From a checkpoint of a small transformer trained on Wikipedia.
Architecture: LayerNorm before each block, no position embeddings, biases, tied embeddings, ALiBi.
Training: a variant of Muon for these matrices, 236M tokens, 7209 steps.
MLP neurons of a small language model. Each row is named by its layer, matrix (up: input weights; down: output weights) and neuron, and shows model dimensions 16-143. Each number is 500 + 40 x the weight over its row's rms, rounded and kept within 0 to 999. Numbers have three digits each.
After each neuron's rows, "fires before" lists the tokens most often just after its 100 highest values on Wikipedia text that the model never trained on.

L5.up309:580512517524588532509461449464526508453501532525487510515454558502546480521464553444463477436531471475489539489518501466544517536528466528520480509474575504512617583517448514550510454556505510538473547427567510444508493573448481536491514410528521532442513437472517533540486512493459470548500534498546570495465503538455492528453462511499534554528494396500413415499475476504519409512496
L5.down309:485562533540498552521449447502493442475460522494475455500556460487540475461521514434448483511472490512500458469536555536479518516483539518509498392528543504543451454501514484567519438555525489565535520565537497555494571391557485488488532485473499513457527452456539571427542445515569550510511552526515492595490460510507469515466430497442517505425491464474510597491516517475539434558438
fires before: "s"

L5.up716:520555504470505482458502481513479449514496507476491492566516533471486514476467537602511526524484558479450535528417582432483457567481487519496527483515531486495502487493508438552501495486472520598457554520503490484437435494517549495498482530533554512516494511498488502512506509482504443519450472482468468442545513507460446504462412507494551500441487550579463435487500401549527559430512
L5.down716:546476544542415550516501479498496526514545498509550469554562514522480506475540496455423496467517461512459434421544498493570451484471547549417495509488460481484569508567516516520464573540514493520462491550438499498445447501410529501460523538518469526525499528489479451464524470497539436458514499539625540459541532538504490462524462550503528525479442488566505487519493511521483500486566
fires before: " |", " (", " by", "y"

L2.up441:445578485538479558605458447473472426522501511485587514504541469516397412523470469474563473517463468520528482499566442510479483428515503516496509494554478543540520482521501520463614539484502549502525463517560477474534471495506510493490560511481444505444453500468478454500525598506541588533564476521505545494513475486451437452413533584518509513500553453512496513525470541461500571512546
L2.down441:460497430554484491524529526541559497566506530542487509506500533456517470494447500508556423461480513501497473483513487509512483486525546528471507474484493552519526453526545531504459512528405499531471489486461445521557488447468463472614498495473437452438499449497530506513536533471553561480449474499531509459524454493452529452505516523494492493477500411470548544595480566444487514457502
fires before: " in", " to", " from", " as", " by"

L8.up278:461527497582502513503492546499499484476486501470486471555504477417480443522549418495496460473477545525515530481394461478529565476533513465479547522530468487515421500543572478490627459510528504441451585537526522451500531543523476506517438521483555495413533527487423434511487426594478586533473514511485497479474542498493480505517542499584530464474542476557508525469467518484549484524485
L8.down278:438451487423441513493480497441580473486484462468550513512536582539503508544483497459592496577529490471482524546470482474499514493501504513448545520480500422543434554527485475558577463488504520373457489577539511439481538514470536480530474560433537456470504461516435502561486532462467505493501532505542511517548466540472478523565442492523486500522550519542547539456522545506451432578510
fires before: "ed", "s", "d", "ing", " on"

L5.up759:612403456583469466488530450425492485445454406456486605534473504473474533485588575444461565451485488513533477552503547426539534496507487499500493435543453532504490531471479525458529520494507498496506514560492479530481574501540540497508533520496495549531461494477575538503456510473458496538495589554562401414524559539500527521473563459502514508516530465483504498513556483537482484545493
L5.down759:515523542498476536528561483541528513569484553460586480491582495483449476511444467401477497510488533480487569509495516523503468550474471491518522494460519452527520489534481454569480443536505473492465492587475469541504608446476517464524528442439459397417498543541513521480507518455407483467474509509449520498495457525517443610466560471492515499557474469509510533514445544516536528532450
fires before: "0", "1", "2"

L4.up370:493426576522553483525486535429483564499518534529543405486513478506448482476490540478524473520539568460487576448544507433461471567544462486535541458484474485551525501492459487509536481490458468556535416459495473510369560531529458576537434542513529488538563554518466509556571473593514494512425484568474566503459472506508501510492478490545569530468449533436479482500455534548479467562396
L4.down370:453498459474501517462558451485539499428482540480530425463521466482520543517519511526537518556485429500512601557518517497507465459519566547449451557541533500440460492505465509585474487472513493539408562534485519562473471559528515500495594542554515539416464461490542399512531495454559509496492526527476487571511498423456540480499497498472500488482496447492439454450609416421529526492552
fires before: "s", "onic"

L2.up347:506522549527519490454599529498511492543535510440460500457512467463527433512470446541442472527554426447468533555521475484507464460505483494633504557564525488499543567514577494511497515485461536530490507468474531571530500470522494480565484524529503537460458535484568499533513512530517420464506403489440429539544451523402429477485489466420467506468497464502447532426516529541507509554466
L2.down347:487544504543542557554506488507493456470493552557540556575492506462511532505454515540565466538563532482496480483457522461516478515487486461467522526446516436493515462563476515574521547543445539501521523541536481530482512561519466460452548504462438535496484502513447525458543540460417400484467471556516530471455504481547493492420510488596446501482509542595463446524461465485489449524414
fires before: " "

L8.up513:526448412531503491450466435540429458463571557510542504498505543486543481455448414511539508430501476503475446570560488545480565553474535472529464467501550570533561468555535454430474507459576478495496474512465546517526411505389494573510556508445475460515481447533549539549461483481504518451526542556487509441498510551536596494513488492509528522495512574489471454437529510451473516564572
L8.down513:503519490426522535628477515540497464506439530509519434459455451520551497542489440539496566588450490489476476461431483568529534502580498500489506523561510446444508517440509514495547505472532555505540544471559461504538457451479474483508546509452514504467493486481438482477516516486513516486458566488523485535460470570514430498553508428530460512476501425485526388521505490454502583434468
fires before: "2", "1"

L4.up354:577455501533508517526572535436451458465519533497476547551452475624402464476423435520470493444522546516461508494463508506535463504500526537475524413459476479544570488525442515514516524513517530426541472433511552496502523435449524521517472504456549473544508488599512550481539587477480470550427503544525448447533495534492480511470499513464503431521526504473513538555528534455484481444507
L4.down354:523548433530452578549594518453464574499522528422529447518504522547370537519510527440514492547494444501501517578472518465494471482500535483475505449477538440479531477525454432535529483510465489476485505514483483557498454490499454467555480472464528519471488495443522486549540550564513546534550500464520510474459552568467501475430569464506450490419513530484539501511474535458466542536419
fires before: "\n", "2"

L8.up547:551542510605434450494471459523512511532504462457448476529466566486561572544508457527462489558579479473504531503470540443489521516502518556471525538486526586543549583558493470545532479509475495421520461558523584441527446483489454490485487534468515475460481501522446470524550530517519521579508535466512446520455551492507545531491551449520532508498556465442493510469526519503471490480439
L8.down547:536540466416530499500532493546451448432551467529453481511492502579512496497523505487518492521488510530521564449559490468515542482465389499489507545497536474465496464508447499545517528503499497484537529489626480493504487509552566505520496497492533609485412442484455482500525549517549506526476502567464480548495438452535532477527461454538444473510460525433476506483483550493468516457478
fires before: "s", " that", " the", " to", " her", " him"

L2.up340:527536485456525456551495449520464456508572468539443497515549482519533463496463588521405443453483501556511552439480571511473500516541503533559578477516512540525459547546494435469542524517506517494532491473485528482527436470486419577495533493558498495469497436516508528481481455470480501483488500580547451502493501509560512528547565482511569384508440487472565525511535504554493543392486
L2.down340:502499513557451565518543452466512547440568533439497478546539454507534493483527502432531559513560504535515523535490503420488510509569500447551500542526531450501474473524525498431539480555488428517490542565554556530482471557494578526521580455431440500508496502486492487537531507593440567494464536546465586527442458434533505459449510456486435582519487530466528460487463536456483391491532
fires before: " ", "\n", ",", " in"

L8.up543:482488533542495536428521449452477499451494482473569488560517500510458548544542555580527483465507516477433488438550590528484490516496534457507560500463512576501466484482549483452444502508492499519487474495564534562527510465534506550490453483447498456537473545469518526448551460490442445538492371491498545472438456509473516464476498445500495444483536470459494516547513482549486501592555
L8.down543:496471459478540541532488420460470471618453464515513466491481492484505461506433560550544464478496479561587530559444574531489511514502453492608443494530436539525491562567496508562460473485425457479520494496490494478492513573531513520479475430476518447519437495506480471412488580540492526529448508476522530532545585536490435456528489456431557472531448498479417469467493520507487469483507
fires before: " "

L8.up747:475487499552528559498463518502458468521508530473497455602450495637574497530550485515558425508504520424497598427461533512460559469440451463500498444491508455475537431523536468515523601467559590493539516488505521451482499492501542493515456528428502456564542490449528510428509461530508509492452498513466618514536554463490524452443472488526461549511556560457501485505434518449481472491419
L8.down747:458533501556502495494547499507486513454561464465553492492496519459539455491491573536480440536524471540453494483421495449515598503573515511590513498511525457504564487517527478539524487416496468531519545457463463466548459525486467504455487441545493440520579475503491509437442528483494503450493561552481523490475471520480419567437543510573499533511515555462471447509443423502482489475483
fires before: "2", "in", "un", "itch", "ud"

L8.up393:545504503560484463488451570515543516456519473494543494555548528525525511570526539469517518515532475487544517495507466473532503487469518490539471486570463566419523489506517505516516503541472517512526503551563512460451539520468479499444567493454536494534463516501470478505510554408508452498551581493503488556527490538485525598425565406550496412532460502519463472488537493566501498439444
L8.down393:491463531513500422507472495512449538551526518472520513522534520506624467530471506489476549505574539565530532485439493527520460493505466503501415477502523521460553449496527462474521630526433472524532536474546548448499449509512506506448546473487579432471466425534446459469528498520497485468540593469482543511493553476496493480453525431435435521500541476518500509520485450471436460469555
fires before: " that", "s", ",", " to", " the"

L8.up60:603537477500503458444499545499495526435459529510451479561503428412526476500548488581551500443514465503488501484496494498483537478528462580423449491579490468494474466556506466540517419555555511555437540483516455453527487497548561487470531463460527503518492531511439484490522497592493567487462524520527595528541477475546508483552475465551459531458485545462458511480482513465475469473494
L8.down60:470462475547487465522519483453501476594582501451514551560481573521491521494506436532520466450466435530425568533511450455455446499514498482594499415480468477478533516468464506505494471443573520490494432424548440542538555462530432520463502585554456467496487472492461533545502502546578498501484468515459475511521499502536464583497475453491532503557491456547446557530496466508568480489561
fires before: "s", ":", "ed", "6"

L5.up249:505442467523434474503504512543550505513466420485526554603476429418471479541561570529425498518475536471444530486483521463464545496576515483507516479495499513463486506476427519426480541480449473623389538543497498533513469526541468524487626497515547496521508599489536531543482539507517504456607497510473515577541618457511492525553495505452502424513438473526520462482509541502519515491516
L5.down249:544512517502509501549549562479514550479436473537518442516557474516477533523485527513531470533556500479586450519548465530505547438478478481497489438429461450494448562410454495453534464486442484562516537604494439476443542429495471456519480531439538488485543502513457525484520570518547489509459531497502466468478507505494448559538494531494509412478485503455587453371409500433494566507511
fires before: "0", " the"

L8.up157:538519573543518466474485476536457456485517507499468522535554441424520449532531485515523588398568512466492581476564501505529443503507552415549526540431520485532531528546489508486473415456505406556522529508475405515523477515513519503502459496460543547495547470583527482427486446529483528436487484472500487442466518526547516460504592497475499454581467532477456493530456523569513459531504
L8.down157:514523473468552462517544435464477530484602451452513497476467572423489535409458476482565397530522436505491495543561453473467497516523471481538506487472531494515492537425560502554551501477557496590457495551563499514446462466458418441468436490441520566461528474529457554460545506423426501579504491481576574424496501525492446549541537544488505564520502436493539493513471452493450463478482
fires before: ":", "°", "ment", "W", "2"

L8.up512:514552482508498541520484534525468539507544442463524458490507539511484526553520493471534514440537487564427501492429540567486498592471479450498489498457477516526528526593546457501480491575501440513485512432447505582565554604521418475499496496508475489506480460498480461455456531403532546581501445525495459458546447553452496512490396486508404557464575490532476517498516472550558551443481
L8.down512:513465511504523506496566422507503457534468542533558536517498542593509517467501496542559472427495469507574456574517448486502532472476495499531440512517480590550460519509455472556421525469553522450524472545485444443494540513520498476537490435442467534495499506472510513529522590492455457538560527582435589435502520515535532518599455523511527490491465496479529456573514489530491471487491
fires before: " ", ","